MLP neurons of a small language model. Each row is named by its layer, matrix (gate and up: input weights; down: output weights) and neuron, and shows model dimensions 576-639. Each number is 200 + 20 x the weight over its row's rms, rounded and kept within 0 to 999. A neuron's up and down rows have the sign that makes its largest values positive.
After each neuron's rows, "fires after" lists the tokens most often just before its 100 highest values on Wikipedia text that the model never trained on.

L9.gate2206,200,197,190,196,198,178,190,234,144,179,212,180,181,174,216,185,208,234,197,171,228,254,160,220,178,180,236,214,226,170,211,180,193,163,183,201,188,180,222,211,187,223,191,178,215,185,208,226,223,190,190,191,224,215,192,243,225,227,204,180,214,242,201,185
L9.up2206,207,218,191,201,212,182,188,214,183,207,205,208,213,145,182,176,205,198,185,203,222,185,189,210,182,218,197,215,193,191,194,210,183,175,189,167,224,219,229,202,213,196,184,186,210,184,192,234,182,201,179,166,219,167,159,222,166,194,218,215,189,227,226,177
L9.down2206,210,225,225,181,210,185,201,200,209,199,184,148,156,179,223,239,199,226,194,227,198,200,183,219,188,202,215,211,210,163,215,183,203,171,219,196,198,207,206,224,186,182,198,187,218,171,202,204,209,182,205,216,189,206,179,193,196,144,216,195,201,196,211,183
fires after: " the", " in", " late", " and", " mid", " early"

L7.gate381,188,203,222,208,233,211,220,193,226,200,198,168,167,210,158,212,201,203,153,224,199,198,189,207,166,213,216,209,176,189,224,182,199,214,219,229,195,188,180,202,235,192,200,173,199,179,222,200,183,195,162,201,215,210,232,218,194,195,217,216,163,200,206,206
L7.up381,176,211,240,178,197,205,205,197,250,202,192,213,144,215,178,191,201,183,219,197,195,220,186,191,190,182,212,188,182,187,197,159,198,229,161,198,183,205,199,203,224,206,225,207,219,207,176,195,179,214,170,198,220,225,188,219,188,191,203,184,201,166,176,196
L7.down381,232,195,173,216,185,214,193,219,177,216,188,196,194,187,239,210,166,174,200,208,186,203,195,202,239,219,217,212,187,197,154,207,221,168,211,207,189,182,208,204,200,175,202,219,187,233,225,197,201,164,215,198,207,205,194,179,217,188,212,191,204,203,201,174
fires after: " |", "–", " 2", " –", ";", ":"

L9.gate1594,159,202,221,183,219,216,194,177,218,187,170,229,210,216,205,171,221,198,213,193,211,221,193,212,200,230,165,206,211,230,172,214,199,196,179,225,217,170,220,205,203,192,214,179,192,205,194,205,208,178,196,212,191,229,197,181,198,174,197,200,189,195,225,200
L9.up1594,217,198,223,208,193,179,158,205,215,189,236,218,211,171,256,209,172,233,216,181,206,225,208,192,204,258,193,238,203,184,163,205,228,188,189,177,200,183,184,214,204,233,193,196,214,201,207,204,211,170,213,166,197,216,193,201,213,194,216,198,211,217,196,200
L9.down1594,216,192,186,202,183,153,173,231,209,200,184,219,215,186,207,182,218,202,199,196,204,216,191,178,179,192,188,209,236,171,215,206,209,195,188,216,215,197,253,197,207,182,217,182,210,197,210,218,193,213,220,212,189,189,191,163,219,195,206,194,213,199,206,183
fires after: " |", "\n", "|", " 1", "-"

L9.gate1501,201,178,188,175,188,250,239,171,182,179,218,228,202,221,198,214,181,249,184,206,195,185,201,214,206,216,218,199,232,219,146,201,194,201,176,168,196,230,236,166,185,215,200,220,179,158,224,220,206,170,188,221,183,183,193,196,167,192,211,159,191,194,206,191
L9.up1501,141,211,190,222,171,207,205,214,195,195,179,147,192,187,203,151,222,194,210,172,194,215,189,214,226,216,196,213,192,222,160,179,200,200,210,183,208,208,189,217,204,220,157,210,188,197,191,234,187,209,206,202,208,189,197,207,167,231,189,183,161,167,189,231
L9.down1501,232,218,214,194,172,169,203,205,194,189,163,189,176,246,227,222,171,212,207,201,180,210,234,215,184,178,213,211,172,186,222,206,192,203,183,220,171,169,229,178,159,209,231,193,218,172,210,224,215,252,187,181,214,210,155,168,206,203,232,199,215,175,189,204
fires after: " the", "The", " as"

L9.gate1311,222,169,187,199,182,197,194,192,212,207,211,209,199,213,178,196,174,196,200,208,203,223,184,199,193,176,212,198,191,200,197,195,205,191,189,188,172,217,199,225,218,209,204,217,244,199,192,207,205,203,197,200,171,183,188,181,214,260,239,216,227,196,195,220
L9.up1311,178,217,243,191,210,191,205,203,200,195,218,236,224,216,186,214,190,192,223,199,203,236,182,203,237,207,206,213,212,208,230,202,198,187,212,165,240,188,225,188,210,201,211,203,228,185,225,197,207,220,144,193,195,164,199,213,198,206,196,238,213,203,213,161
L9.down1311,223,171,222,213,219,216,182,203,180,196,188,229,222,219,200,196,169,166,180,232,199,209,168,193,232,204,168,190,201,187,196,212,222,206,194,185,198,187,202,201,219,220,176,165,184,214,208,241,201,203,189,203,158,210,176,241,193,180,190,183,175,188,228,197
fires after: " (", " in", " the", "\n"

L7.gate643,172,224,211,226,161,194,232,138,215,188,212,177,169,183,220,206,202,222,194,208,153,175,223,196,224,201,200,191,205,197,224,202,175,237,240,214,201,148,190,211,208,184,211,157,220,222,205,166,183,207,218,183,211,209,238,195,208,168,185,220,184,224,211,209
L7.up643,216,185,247,172,176,211,207,228,180,205,197,219,193,183,195,218,182,213,203,179,183,207,225,160,187,209,182,199,215,175,180,190,160,180,220,223,203,164,202,198,194,221,195,195,197,197,197,185,252,210,199,198,216,167,191,199,179,220,206,190,198,199,176,211
L7.down643,216,188,209,181,190,191,209,203,229,203,192,183,216,189,196,192,206,191,191,201,187,200,167,230,175,219,195,227,185,186,197,180,220,235,191,199,192,222,201,186,199,179,197,218,205,219,190,197,261,188,190,178,198,243,179,215,180,183,213,184,215,161,225,178
fires after: " |", ")", " 6"

L9.gate635,187,210,218,200,241,222,210,217,222,191,227,202,187,195,167,206,225,200,226,203,213,189,193,206,238,190,192,175,169,177,219,180,183,195,184,192,197,176,189,225,195,186,202,202,224,216,201,222,212,216,205,221,192,171,199,196,200,204,208,227,168,223,186,204
L9.up635,204,197,201,157,259,204,262,162,190,192,249,181,158,190,186,174,204,185,164,192,232,217,211,219,210,236,150,196,208,234,223,179,224,190,207,207,214,210,175,178,210,192,200,202,182,197,193,221,172,196,224,206,193,224,188,162,205,220,212,212,157,187,224,188
L9.down635,177,200,181,191,228,215,214,175,206,154,200,202,185,216,204,203,219,187,149,194,167,188,240,193,175,213,152,227,217,205,214,197,192,232,201,198,192,210,189,172,202,214,178,201,171,191,189,169,217,177,152,205,192,200,199,206,241,206,215,188,227,195,226,189
fires after: "=", " on", "On", " during", " of", " On"

L7.gate2230,185,186,207,166,176,191,169,170,204,167,207,217,203,220,202,217,195,207,214,209,175,173,184,196,175,204,218,197,225,211,197,192,151,219,197,184,182,181,196,188,193,186,196,197,188,212,231,192,201,192,201,183,164,226,205,211,181,207,200,183,182,194,200,197
L7.up2230,193,197,219,186,208,156,229,174,218,227,209,191,204,235,186,234,185,194,219,206,219,237,222,191,210,224,208,208,213,190,201,237,176,162,178,198,233,202,191,221,228,181,165,181,205,137,172,208,219,167,187,212,231,217,161,233,151,201,183,182,172,185,181,175
L7.down2230,194,199,206,224,160,202,207,190,203,216,210,192,154,185,206,223,167,166,169,190,228,187,217,202,192,220,186,225,200,204,229,203,165,224,193,231,243,213,204,201,192,211,183,201,206,202,178,212,224,200,184,198,174,206,223,214,205,223,167,210,172,207,214,180
fires after: " in", " (", " from", " In", " World"

L9.gate497,194,230,216,211,135,199,175,177,186,183,195,209,183,183,192,188,186,200,175,182,215,206,209,202,214,162,223,216,204,202,199,191,192,217,213,170,187,210,198,212,241,195,180,182,193,223,208,263,224,175,218,178,223,209,212,237,182,204,206,196,187,195,197,197
L9.up497,195,182,217,201,179,173,202,188,212,204,199,161,221,211,212,179,188,200,198,202,231,206,209,218,200,183,238,209,210,214,230,169,220,200,220,202,218,217,207,186,175,198,208,196,217,178,177,169,197,216,181,193,185,198,219,222,234,184,202,225,215,190,177,193
L9.down497,196,205,182,223,201,194,183,210,211,178,223,222,175,194,207,227,172,225,193,181,212,201,190,226,198,198,194,199,169,176,249,170,198,201,180,218,209,194,166,219,216,174,163,183,202,210,186,195,222,194,205,153,195,172,222,208,174,176,190,199,220,208,202,172
fires after: " on", " the", "On", " On"